Weights of a small transformer language model: 12 layers, attention and MLP in parallel.
MLP neurons of a small language model. Each row is named by its layer, matrix (down: output weights) and neuron, and shows model dimensions 32-159. Each number is 500 + 40 x the weight over its row's rms, rounded and kept within 0 to 999. Numbers have three digits each. A neuron's up and down rows have the sign that makes its largest values positive.
After each neuron's rows, "fires before" lists the tokens most often just after its 100 highest values on Wikipedia text that the model never trained on.

L4.down134:492509503536505398423539521466568503520538554524478516428533502458507472539524543489554480570472559572511555512488495506441470443490521502522539453458506514519484555502578461497488459451523537519488541555496527425517480474532451547504563509514497599555471469415445498485520484484484524493429567452465524526466534535441459530538470496502516498541521479522441578487567507557455423551488
fires before: "e", "0", "en"

L4.down844:452507480529445438482574547524637516530515509491506470474457484518464497489436512522509529537547507525508498547534441495514541510542508554492461485492547490479499602485560452472424544450534498557579513498518470467464520576469425529480520497564529456502514465456521498555495561564515546472440521432520497526564492478467466486511558629531492478453520542414504523491539516546483522526429
fires before: " the", "m", "c", "n", " a"

L3.down709:567551497515530460557528498492481508476460440474534474436540521535446406461548484549499504545436279479498490526511502530557535483456540514454507486521577518568584473507477487510524413478495520532507518522519514586473469498474536545566484532517448564506471476501462469546509439469575574440447498499513581520536517474458507444453485537498462491497437550514496540448528474508568412542489
fires before: "0", "s", "1", "5", "2"

L4.down465:461410505489538477545434536514515554514519451438501488495454564428558480519507472459459506454481470472403527544517580433512500453531542444496542480527414485521511513450499507492475456541496506545446408431503563472508463485495480485548416521467466544538531538494402425459439512501596491494495485560498496503479540467541526480547492460445440505493512484451520473508567563439477475503443
fires before: "ent", " of", "ed", "en", "id", "ic"

L3.down183:436537480496523522463437519558507517458489442499526447521534571473544498467507535528520527462497479452580500532535529541500503521622515516439538424499504414547464463592493583478467508561508558478505572510498473538484560497493525505491490447521452512456476536515518468485556498579497508457468517509574517436451521458561496510502467466451427487495531482531461551502510499452524497523496
fires before: "1", "4", "8", "5", "0"

L5.down182:443466560467485490548524534510541505467487558508531514481486522461528471496500531544506542526531599503497525555459527537499458513546452518514445524503492511535482491501540530494493474481496536443539476450535497464571511529488490520483559469490537556582470499513448477545462530523453515457535495471565454556490528483573571513482501442551550487497566531506485556444535456593535491492476
fires before: "ear", " ", "ou", "ing", "an", "ard"

L3.down776:446543452499469542469498444524448437500453480498416499503593506477535460542590495501487437495443503491514613491482480426454479450559528552490476456490527506493463494429479559483440565530500479535433498513509498532546552514516547547516514489546459452478442519588538535450534509448511566423434464508492493480465462491508490475543632508416502421484487466499497487439499455453493496475532
fires before: " |", ".", " |\n"

L5.down55:477481589506546459472505474530540523487499441518439499505459509548542540494487552527486518535530568462487445479522519480471486545488537527510553525545474515464505599526545511505491535525445469464584520526559450568451528496531529538451548480556493494517520516551442492510484473474531500475540584588473501447512454531470508547547527504488481529510544496505499570534471471501497503497514
fires before: " ", " of", "y", ","

L3.down160:535490534520527446481469512501575551485561418531544526467474476482491441509488550494564509559494633517421522569437454484487551440491479540511518546443477516567470515519516415449499564456507485507496524454571478485538493446600526439516496483518588460528469516566533472494458524440517564469542479449436459485507551562544459421578546470463431489543531532484531465490513499427484464502522
fires before: "9", "0", "8", "2", "5", "7"

L4.down739:473451524537501573558456522507512473492548522540455479490568557473528481532514466540494452416435607514505530572543464496474484480561403548567549513530462477505538486587442420476484483528546516488548542546567505370457478518527476539449502476552485493479477520491537453480544483526512541530506504495531483523496529486562503528534432484491509576474458500490490551524498526472473487523462
fires before: "e", "t", "le", "er", "ic", "or"

L3.down648:426516450494518585473467492522478550474474523443522477467543498535447505466424538510540476515447641472560516543527516518538528447529600522491499555510441528492527486561583490462460500459503532480443560521499550480432528534525517429450504478473454523524540519506444540564455523537481485509480455498525503524516513485493535476494500486408496518483560484511494539508548528386528560478575
fires before: "3", "7", "2", "6", "8", "0"

L3.down1000:522511443539528468517440483504517514545521522413515455545505510478502484571502528553494459522487459443481441478615501427445486492518429551504532561519491489459455477477506509457498546541487523513537487528502541486547491513494434540493505471388502442501470550496468510528473431450444547575507504565470467467525543463535488502439475449555495463496510380429525538527412467458481497510512
fires before: "n", " as", "t"

L4.down415:535507474563502541566500426509526453409527531470475485439544517501472494474478448468512522583492552500527573472527493512440475515509563487406476515540516459477451469442560534547456460488484487470531510458486538498582578433506539448526491496524499494489509472517544418445518486430517507426432465469456534452464498497551536492423515531488453518466482438473475497499555509478498533443521
fires before: " |", ".", "ation", ")\n", ")", "et"

L3.down737:548441559527504419545519529456527541488506554485501527509537527545459492546486515508547530543538546513445499535548575603483495559449512507551444510503504527525513493521449551489538495493526539482518518540511510539432539501473503525542399532465486508499534483497452393480526411546536590534515496493486465556449537506464482523502516482466584474497516495560456494540437574551556531576473
fires before: " |", ".", "7", ";", "6"

L4.down997:422450490481453461504468538500510527540518507418416545580526498476497491497427496469541529461412555518443462451449457544498533493472356546463498507558461486600521439510499443461462483515452568426547470461497446517541520502491514463502483590556454535519487515459473497516499467486567510456487485499476507524502516522493485488479503495530504528544552431546493439520527540464530520494452
fires before: " the", " ", "n", "s", "d"

L7.down409:560528526505434408522530472511544455443471526557552540383493560545466460461533481559477454500466513466518503465451557568420507584471516487512481525475468489477553523499523476517477502525476516461500563509489490457418488476492412528487576525563469492529514445515483456499480560468508471528507507498510551495464507462467457441468494581486465465463497475575496502433463503465472473530562
fires before: "st", "c", "p", " L", " F"

L3.down203:489429490475490470553527551537509446493570452415529415467567558526522510491545507516533453506533455483450535505491529545494557524541484448410458551447496508508482499519476504563436525553430470469481412469486530517543514527501553524517528528504472443613493520518517521511523485553560457484490467495479505486476510503532454469497505515522466466550502399550580488484492536563514516460490
fires before: " |", "0", "7", "9", "2"

L3.down6:451505433516424510461415466580500560539552534506465497455494583532515522532522518445497480470487499562492500518523506508511480487544518480451490491443494507539565510533521490492520504578471489523521445527479481511561491439467491538506572519501470500538479469453489519449494478489471461483467533557498530503478564542548510461495526518483406508475541516596520533455530520537513454424507
fires before: "9", "0", "3", "8", "2"

L3.down164:444488499511483395434498480523538466451451463527571489471469535531466488528397523498448493557461567514464447495490554472516488509538548490495555467502496550514475418474417547459481531560466440467589501551528518504509521465569514498502476433545557573515577532498511495532441488472458558473518533537495477504510581569522461526524494523563496490490483442506542450523473511469506420498473
fires before: " ", "2", "3", "1", "7"

L3.down185:442468468526537383452505484524539485504491528453533525564528470494453573481482540493467498546454576452500480421556536506503501558519449521448475452556597537500542437489480550455508501528492467472585485531534496534508554429497547544489578446486555458535517532557437450524468448492441520441549492552537484524505523509534477518486538469535494544488475528467485450522523452517501441565467
fires before: "0", " |", "2", "1"

L3.down388:577420504562526430418476477517509502540482450449478448461460480539492521499467422489476524476506537479449473502495526530520504556513486469545537469469478473548532499600460450513505495559554548457523577481445594464453460440487464499469468556531491508528480463464505432546538501479479568530495467463450483487396444533431465491408447457553499529486517521548499505586466505519539455529425
fires before: "0", " |", "2", "8", "7", "4"

L3.down799:470494438431480559473556435543519484567475475519520492547511428473505514528486478446472487487492464554500488486513515511535456482512598526519525509449448474434542444422516497426485481489481447451469498578465540459558503520531502427483457501575488422552459515486509483541506521505499612504468573526578527527598513483514514586473485530530515549514531537507462437601563488491480507448477
fires before: "1", "8", "0", "7", "9", "3"

L7.down404:533434507489510476515483537477555470495464504470485573467463608515457489583481478488552478505420515506440461452469479489478506518450504507411463520519517534468476439480475428504500494533510469445501504521496521436464506502469485455547513532456505559484537557525485498473449428513513435493470451471443546581605540564495474480534512501495431471530495494490585515431505505434521550485472
fires before: " ", " the", " J"

L3.down553:447493514487520605428497463500499585516543516544525409508473511483488522514469536473422473507545384553504523548583537513452500532497469466447461562494507547492548480534504492456518581516570510412517487520457563475493489508531483462551505549521538481550463480491546498445526450546495461466478494552537559577446501522497553456522569482472532462515550516425508487533580493553532449510549
fires before: "\n\n", "1", "2", "7"

L4.down257:536522476496480567525514479449496510462513583460482493449482510492432513475461461470473551531520550467471479531498577437478392524539528523459489533470426524524521461515557605477525502489546484509485509443577522481506491467560512459474547429447514473561517501496506452449490505598415488486537426565423516543504556569509433489515520468565412442523476517463496509507587508458501508536462
fires before: " ", "ip", "l"

L3.down744:468551470470478580546542510499485441469473489499440454504509461464503539509530595497492502512532672484481414505538547496473511525410405492497463510543514543535459502483460454505430528555550477540508519513506423452466511473527474551476443537555465530509488445513490430513473510469471482537499510446522559491462456553490533486529545513469510472499497476505512518624591446524462429458465
fires before: "==", "The", "I", "===", "A", "M"

L3.down515:465522455629511599581498508523543514519512500501495473515491496518465479535525578520475458472515635453459482431462519493490500466560535534446479520494467411519463459515458571598498435510522586516517568503503482506503592500465475581483505500560460513505512495459533473530538487452451556537421500537439556499495543535517460463455530505541502526518472439553535463457495539494492498508489
fires before: " |", ".", ";", "0", "4"

L3.down733:411526488495519527515580576484538502433499503476460489521534444471538501463520526496495470582561793461539494479543506541427537456488376505504530499491520543563507546511483458503487472473477453495499481476555467508523484534498493502454470521550483537471515507462417469460494517459453454489517503482508500486497455571524558506515502535492500472492494459494534464576527505471485469528528
fires before: "==", "The", "I", "===", "A", "M"

L8.down918:464424514510472518563496481570429488570470511503493444541487478525485480447470457515481463495580505406497474579499419529474453512447433525526542584494427488535493452541542557522520447538473458496548544532488498510514484545468473488470560410538500456495542511576496523506484454548462460504510449480526466454517474554539533483460479527499416452502490542410534522482463544594472502520492
fires before: "0", "1", "3", "4", "9", "2"

L8.down565:476529545470521501512485535505532490494523501459485500480552544460413515494517475619524509484514767505507525470522544515509534470443483444556537533512520490522514556436527524513546493534516449505558512475484481459493483507541456519547506474469556435481537505463542548505551461548473553527532526520517504498506476583490484476503500406516496484438483503522527513514462524499493511504553
fires before: ",", ".", " and", ".\n\n", " to", " "

L5.down189:498524450373487474468494543490464529485493559499544467499508550557419490514468572482497510485526612488499484550473540516446445521488590537509529483481427505487502462472523514504550497474474484537542496461509474455466517516541503471413526530511570508452510518538512435500489573494484476442521466551514535503448473576536446516454553506488476499481528465501460556507526422552497473518456
fires before: " ", " –"

L5.down731:505469504485441601503480503480606435526492503490506482476557522441466445528526517517464489553461622492443512526518449490481464585552481471504473441495479524529453489500476527457505446491536530456466525553422453493527457518463450524531475538424494452489493491492479451489567522489494536490431491498466499516395523440493437523507500515475487512499453472576510532464429490457510476469548
fires before: " ", " \"", " R", " U", " L", " I"

L3.down982:502492486483406603506489451466492511476441529604466509454474541497470446478521476556469489495493323554539483500557564548484525475525488465507573495502517555513498452529490460527437523618518449460507500500538544561461526497482441507486495461565517514535516517567392503474476557484433492500532535554443496560427486476556519569445461499497512499518521468503524519512443523505458430495469
fires before: "0", "1", "7", "6", "5"

L5.down181:511496572504509465462474469516480558502539509509497428549519541483501516510482503499554450541522586493583486503471464536535561488494540512490491509502470445461532569476524396503490468482595511498433474565554512582372548555483503550525517516492581483435507476476438512578575541488470488471450499502486476543484427558542583520527417534450548512428528448454487541486467497450503524493452
fires before: "8", "4", "5", "9", "6"

L3.down401:452483500451438550458512502468562514510508482490453525469535524471501444472500477535449488504543729521459479452512516502455464481527517514541516450483463521466539489560458471475509520525465416488517517546511497486568463423540585506496454522550488484506522446493516429467439530518429396511478483471444533497458443624515458524459541513554488529508499543525531487505524481518451443502429
fires before: "|", "-", "N", "E", "The", " "

L3.down375:439469482449481581514532439527485475488518437497475475475510562484532558545517562493492455497493421522484514527575503550464534442579550490456562552458491432576465522495474449457527516508490523532493511516534453492590469474518515481481482490475485454520444489477505541483573431524429547500454466508501455527499525459601487500450516543553555484523551486488471512500524536561557496438538
fires before: "4", "0", "3", "7", "6", "1"

L3.down706:552503470491466602539532541534516484474431501577515490489533531478412524494507455493507522515499489404515513557511496570511530487489552554526579511505473487535378462477489461505478488531518461519487490528502462502444524567487500498514493485479455507551491448508448528481469440477430503531491457570423499502440554486496554554534477504539497546466529435528437534510495492452457399491430
fires before: " ", "0", "4", "1", "3", "5"

L7.down616:514459432568507428472449484536557536473486503459444494518459482475531494507447483556527429567547494519484428574527590506509478483487482464509513492467386557535457516501484540490447544486518532568487505432477516477448538518450462523591535516479484451471465538455490511548506513451533530495470442565440503527510493573566525478527446453529524550566537477483558516479527589485505466491531
fires before: " ", "t", "d"

L8.down509:500537461537475478448518485398559471476536566481502452502483529558548536466510472463564459539455384481489435453542443436482517459531511491492521460485540433515533550448505493538514563531534502492493470555491560449505520544473463575481497487544566507472485543548497455491444502481523525510529464530475558451460510501490534508485506487507532510485486490425525474521486546541532478441448
fires before: "p", "ul", "s", "id", "er", "ig"

L5.down879:469490460471487519419524532518545492550574446410537440522496508489483580412574466513512556567487571464490493516540468455491517490498446468529525472500561497516457548507439493469469460488491476544534477451436531488540538482596551536513428562557513441553450489523607500517607499502529539566494512458543491539496464527520518475494520522506519472502460551475473508496517523481509501485466
fires before: "ich", " the", "i", " he", "o", " s"

L3.down661:490437629480499468453524501436561454556506468458511505484505571484511476488536494479482543423461402588448499509542434483541550553484548452478456468601536498579470404532485470519532501527501501484541448541437479503572508483484512470468524495542514489476485493504518531521475498535491486460475541400443485496440518494520556496453471562474418500522462586570510555413467549454463460573487
fires before: "0", "-", "p", "5", "6", "|"

L3.down415:546493550470427576490524517490490537471570571440448457521530480458508449487470538479496490427551627504456438511413509467429506439579478523484500522444490532459500544510461510517507494494515502467529529465539500435502483490501492494545487509549509503604512503440494498424480502480479483515507540485538543502447456558580503437525550514519516478499560485480446434518523480475535491542467
fires before: "0", " ", "8", "9", ","

L5.down875:482443475546513538517504484566494475498455479529516470541521531453475520509529447508534498489479636494534516564500423481427528511565478539541462503430482483497573521468559512465463528609535502481493516442417542477510512517524497514524477451538497492526531438473537533519490488508486537534497555533527494498488552483508485468412493556453412552490510526481554476496463476561550419536561
fires before: " ", " N"

L5.down644:471438456480454556454524494493498483503555432500511425471517493502507507504530418507461482487492344496484513490517475530527475527501499561515558477517551454547546479477499469467560509548467508530491550512489491493555446509485503482498510461437502560497509537513533474517516484454481532501500471536474417509475580463620467503449412462492461484485486547519543481461466534458564548507570
fires before: "9", "0", "1", "y", "8"

L7.down270:482462557473423475574480512571524457482533440467543452504575487503497532524496537487464536489486581466577458503478454391493535555489429470493480497556474478476555480435484430501521483443488505519441418481465524505558462561543484507405497538414410464425540483509500481522556507546541537510499468481501489475450443504579488483530444487463550569485496435471473461494433503530466480587437
fires before: "ed", "le", "n", " in", "ing", " on"

L3.down759:492507539518476452538536482496497520482469489425529452497554506465483541554492452562470515451523595525472428519490524545517484480555528447484608509479475504495562501491496506509511443513509453417512433511542529518514551501488517568404571503461415464610476475512460465513454427548496539467468489556515499474456502506534568621438532515538567505543532467482476472551451519535532458440474
fires before: "ear", ",", "ou", " T", ":", " "

L8.down295:495476523489460510520463506472487532455519554540541442450458454463504563482435478518570500469444424494586503501496500514543505472530587506479475445453511558585539568504487511456514457486502468556538538450470499518566447495467505498489513491529526484565534496481517527502530486488406486488509417443516438512395513471469442469485516451502436476486466445535469547507532510414493596489450
fires before: "d", "p", "f", "t", "ity", "us"

L4.down1018:557523521505412540489470466510489545465513521480542575507535489463516480486519527491494423530511638488549494425497533503513495490442474452539531492464503430503566540540556471471479559504549441473516438506502524546466512475526505478438498465459446505472436505480490515490568469505527564442446571529515453520514470465506552539476503491472404522450528396509458518516526558512495470453504
fires before: "7", "8", "6", "ver", "9", " |"

L3.down811:436460461481563479478457539525470403550473500464444546467431500450403480467483484527473491488509525479508487542521536468518535481429555465485526561484512541541494512475475589514497558505497478536530491445510536575497443523422506479553493463466510510520501561528415458526458511415492546464499476500514483532504563520487573516526500489505555530436533549458509478462467496541522555479456
fires before: " ", "e"

L4.down530:475451534493450448502484462545488563531565522463471466438491540485585503502523517493550516477548536496474508540524514477501469469540498462490522471538548578458492500450524462530493520506571434466515552505512557385449522564503483439524480569520483507470480510509439517530450496462506533511471516515519454486462535545488463503540455495509511533556560562548576451537516573485451455522519
fires before: "ent", "e", "er", "ate", " that", "en"

L3.down325:435446520541580575548508478487514500530506548509442427490547505512451437454494539494482467463504505491505493470504453506479470529527444497512440489463524468476600462499542462534454502516548564527521491548470509509525527515484545573596513485504487512473443441504445569493543486431499556523428453505557530503548457539486557537435514560452455551424569481477483455493462500553504521480500
fires before: "-", "0", " |", "|", "1", "|---|---"

L3.down905:540507542473472470435445507474483549493417413513512500510494517518547498490461529447554515506471609469509453511459510433541519438514531533464455459512538423541531493560472489525511558452488485477480469501490571437410475536550557559548440464473505520497459566523447508506492489513504521473447552550523502568488439496482537446494455452379486504509498471529433501478495485453511518492526
fires before: "8", "1", "2", "5", "7"

L8.down802:559532521493527486481537486508542498573533480516518435496479560514494402595515503492481460542469534525545485549586521529454506491575501514615518527486482426492499548436516499494496512455513526518490513526443535487475557544540440493484550507495515490425567532473501494481485476512573512510474509515446507468477568535514506500508432617482520513504483576404392496529626542534510497490535
fires before: "t", "n", "st", "s", "d", "c"

L4.down975:530498495568523487509489539500490531493490524389568566529530505545524522528476509509416489494530476517521540509480533493529483461473513485503544445478488504530446501545516488515501553474551497516508509500530508513529485461641567521544501506430450523535529468542518474504448497509398441526529511603447460483472471523591444532548537520473412468473521512513486551495519491459472441478527
fires before: " ", ";", " |", "T", "C"

L3.down386:547538503453427571434469531487446524429481526554561522508452529496553508504464487558565563507527463486450538471532494507544526500514560506549514544465550568511511541451463559484500466556488564481437422508511456465540477594494468461539505521492503415441542534504516405501502551456530544469495496487492546501508478441566506506512474547507527525442485516435516458563515594533543452446533
fires before: "=", "==", "===", ":", "|"

L7.down121:452536508497552613477473419554530532552486524532446488539453551463462501492460451563493520519545598530529527553522600466534426502511502513440472455500538506538534493450592553501532505480533521517510524491488582527466500524569482535504508525488532522514600472469416499517511514482471474453516497564478545527541474507499506546434495485448539476457509446528482515486539590499561504503537
fires before: "or", "n", " ", "e"

L8.down218:513410522513503440531451486560490511575499516536472490413483498501533525458415539494461462516508550534516509462493543503491428606499457506518502519521489487523474565504465492522452500505520548497512547495565481502526492511465487590488515510563464499545427511512575464563528562470559552419488571484402556599525612478570553455475413473512490545530471544484489547491486521473456537464481
fires before: "an", "e", "ic", "or", "th", "our"

L8.down745:501449458488517514510496510496559462495551524488540394511541543493576523513507422539507539565515612475498483538470507524455487520522510521435540529523518515552505500562520442460474545497479434520519422528509444528554485497422536426504538399495554503452519530565439509475517473564518504491450529558573479459473520523505510488481488481491398436507450486544459490526509470544517438541476
fires before: "9", "0"

L8.down1005:451559502481439551500442497590582604562472470532492421492475552520569522436488442505548446504460475449494521501529484486533449565559563458540534533472506482528539524425482541519507561540520466496476522469472487452475471500539479501544490462568528520515453505559515446504529486546482641493534496463500546540480489527511518457464435494493508523465534462499449531494494533491477432539434
fires before: "e", "s", "n", "or", "y", "op"

L7.down252:483463557546506580452497464509529387510549558518520504472496516553493486482489514363460522511508560536509478544528502555528560483519440547399490491470440490461493527512557501492493518574484500469487528557461526428490437515455481535538530484536583480563494469412392503500513524496504523515553501460535529500514460431485552535485528556551473542489541503483509521462479420429543467516445
fires before: "l", "ter", "as", "d", "c"

L8.down98:460459480511544543517464462565527470465476500499474474485479469509499583592549495515543497514541476557523448472536408460483493396528572460564454478478430503532536530439554549447496552512544495482459491426443452489521460485420500475430486548501481548453550479488440507431474507470465436486429506461523460431479460493436453534549508510529476505524512517484524433466457457485497538470456
fires before: "n", "r", "t", "f", "p", "s"

L8.down100:481484537580523561512559445578514574461512480516583494507477525547505511477499511418509480418523450453516526464491469479484511478535520464521479458525497563498464475541457521483451490457492522421507527442517521494397526485463477426411510520476449467477517563510523463457520506519476434528516546490531512457477462460528483437539505517511460431486473523513539521529470482484504516506513
fires before: "b", "re", "n", "s", "ed", "ist"

L3.down958:504465472591499462494546515504507520521577533525536471509500467545554501497463449464501521486492499445544514550513423442534471507468499453497558553500618545519581501485428577551591471495558493546439552499518476485474529535448471455553500448557518556470469452488439518500504489503471552509461550436500527489498476549495560510546537534498484428549501436432510537459505511543491546518527
fires before: "0", "7", "3", ",", "9", "1"

L5.down785:495555518464463483471477494418442514520483461474513453504524588520429461520574546528515514540494616484499417497551521479482467518555529524506499483497500526517513518477473493536563518450497476540555489431479512434555436508451446502564489440466512542461536504508509467520494535527548487500466535520466484434479453511472390538529521511565490499521492414461469524472510543524449492511463
fires before: "t", "s", "nd", "I", "v", "'"

L3.down973:459479487521508489511523520549455540481490475481506546422529512440544473425578515516502532431483475448528525543404529522496484482443531524475543493454517472553583472549531496501511450511512476470500495501527470478521530550503554490571488493462489490492501500519540405465447528511488542433497496460510424514538593515494503453533464518466440451476601499437459541520538527489443492554453
fires before: "is", "re", "0", "1", "r", "ir"

L3.down468:465495558535488585465527475471469485449472490493439541555526527460526579502550538505586473498511514482465458485542521496427537469416546537458507511445475484535509521411476521432465563527545539528509489421437522528483524485515505469439403470510544555472594520492405534522454502513520475494457600494499417437577520495521436512508477484483467550468529537580514467483488494464477494502483
fires before: " "

L3.down366:435504467540478583473524516524499535524441466490488461457465474536433571522504514547543501473517477486534497510551499497476514493539530502529516564548503524486443500470506487509506392454483578556509526508437492492467510525473487521492471547561504571555510466507456510437463460434492482491501530528512476627461436540404536518529532592502507527504502558509475553531498470478544440457522
fires before: "0", "6", "4", "5", "3", "2"

L5.down620:416409505495489493522492507493501553484556469435481483493511506511470489504521526480526539497481538556465432471468520411457491547517563454484484536507495419507512401487501523521495453453513583467515536506469549501592509463505451522558454536512514416529539509518495409504530446490494479483505451570535452463549548471514506490543538553520448427439543551503458544503529533553523522515522
fires before: "8", "0", "1", "6", "5", "7"

L4.down272:441493496514499504479523527476626512493492505510434487511484506483501471486472522511410542514433599457470500517500472579523526393524504509489419550492516522555512562485502426490447539488513523481471558551459426445469508539497501527481500528465519451521471505486446478417491460493539462519512538487487514528527561563502483521464514514525556474515526389483547520487397554519555486441476
fires before: " ", " the", "ter", " J"

L7.down653:440464491607491511470511509444458477461492518456520424463476496438502444494489467485495535559476395570501520499522447424419477504517529538493481488456566491513479500453483512434427548476479509526468516513512545452474503515462457480531488504521560500411480585465490499501488551454530513492522547576507460479462509532478497496522468492519510474534571482502502491522436473480538605433553
fires before: "p", " the", "er", "m", " ", "ry"

L7.down43:541507514487526493481520486497458543482524538557438504547469508571520499549566476494508509518537484528463580544435488546550430506531530480532470565520566507518475483469474529556476509435507504531452544562524568514513549541476511576477463445458536507510474509476459530533527487469482531483478470518457529504449490520504589432527446539452531500522514464479476564577544537477493465511493
fires before: " |", "t", "\n", "d", "re", ":"

L3.down989:473478507411570457478477492540469445546558491495491505448501447467495551563456537507479511496547546516466484584481520564445478474507449418441528520543452537471474496451508480558449462452470449526469495471502519529434506540549457457420534516461499452551452547522485474528439605483498518512475506541476530475512486468552475463517526544515489515417508525508510490454489516533431422516447
fires before: "ing", "ed", "us", "es", "e", "al"

L7.down3:517440400489510436503485560548464463473475560433511507447504495483500480442507475519494562493501535544473509470514502560473478520447524460458516470549522478521545509479492487455487455455465591505519498529448534483512553474485569539447491534461480534475537528503541412508551587510500509527453479473549492480478493445491517485427572522491547468469504544463461596491557473485466433532513
fires before: "ich", "o", "i", "n", "b"

L5.down455:563511566476452478469494484501505490451539556455516495420453452507406456563451497465606461499531596450462539493474519454510488470506513514562526528557488532489460495578509523513502508443537504498507476465557544519558516514541536490529410519506518561560466507543576516488512541514516497558478506580536495462557444561532479502537469466498529493534475502493525459545471540520476538571554
fires before: "0", "1", "2", ".", "5", " of"

L3.down564:489479540496452404437506548573530498408535478545487485515475513567469509459445510512565550536469585508487484577522535477536523519485514445447535519533512537526479416463476498471580565571468462454542439526545513431573499493526574536541585502559515518572557508453452444515482464482482507539573504548450555541518488578469521460503535481548532504519484577447455433489502478503602545566457
fires before: " ", "4", "6", " |", "9", "1"

L8.down117:539413457536516478507466477401573511491523507476435483499565469545472530478481549511523470576453465495511486506491465566563482525460619505473453587570484471476454479528509488485520549517463514507482515495429513482558465504418445516497482426537465455456511452438425493578480498534574473543423478490411506479504488498503509443520533543489509530607536460473513471513478548564508518522470
fires before: "t", "s", "f", "st", "d"

L8.down32:508568452531529447457512514551548590479485494507493481499517433543498516527502501489504470522514476479504527521543544479487473533492520538485459521498519505502521451518575472472481515456510482506486541574468513547451510451487512572603541526505474489512494481495518527511528517486617526443569454554466515454577510522537445543556483553432517528415499510574563452426474537449492577399504
fires before: "d", "th", "s", "nt", "t"

L3.down409:502490443444506524465473489513480487514467525547504425525543568500453498523497500580504508451589525508538528548492414477570481532541454472503491417537525522446478501503462541580490445581559526508520512553416504417466462534491431540535507551411550525477499507484533516484552499525554544548493454530493544515482484495486559408503512471457503553497453496429565472492478502549504441442574
fires before: "-", " \"", "|"

L4.down585:508453478484528561509535468522502507517501543486482474523494562436516535561554533507548563480503483486545499599563437528547527480590520533511458524453453492512479484482557516496450629533503447450405521413509463526499474451439519432489545497540446527476547504525475454435539463520507508556510495471522527530420475516485517562521516523521518464545486448490471502495481558522530518426486
fires before: "s", "f", "t", "n", "r", "l"

L8.down53:502484456551466540513513477520496455455531486587464579515489529438543554493509530546447528480444590523512511460500496526499473451508481550460515512516456560549553477540547463510443564519466512531448485540435521461452494518491536507573511540476478526482466406488474479480454486559600559522470454460455571512500516493498582448471538530482392502503492425500517481514491557480516444530550
fires before: "s", "t", "f", "st", "d", "c"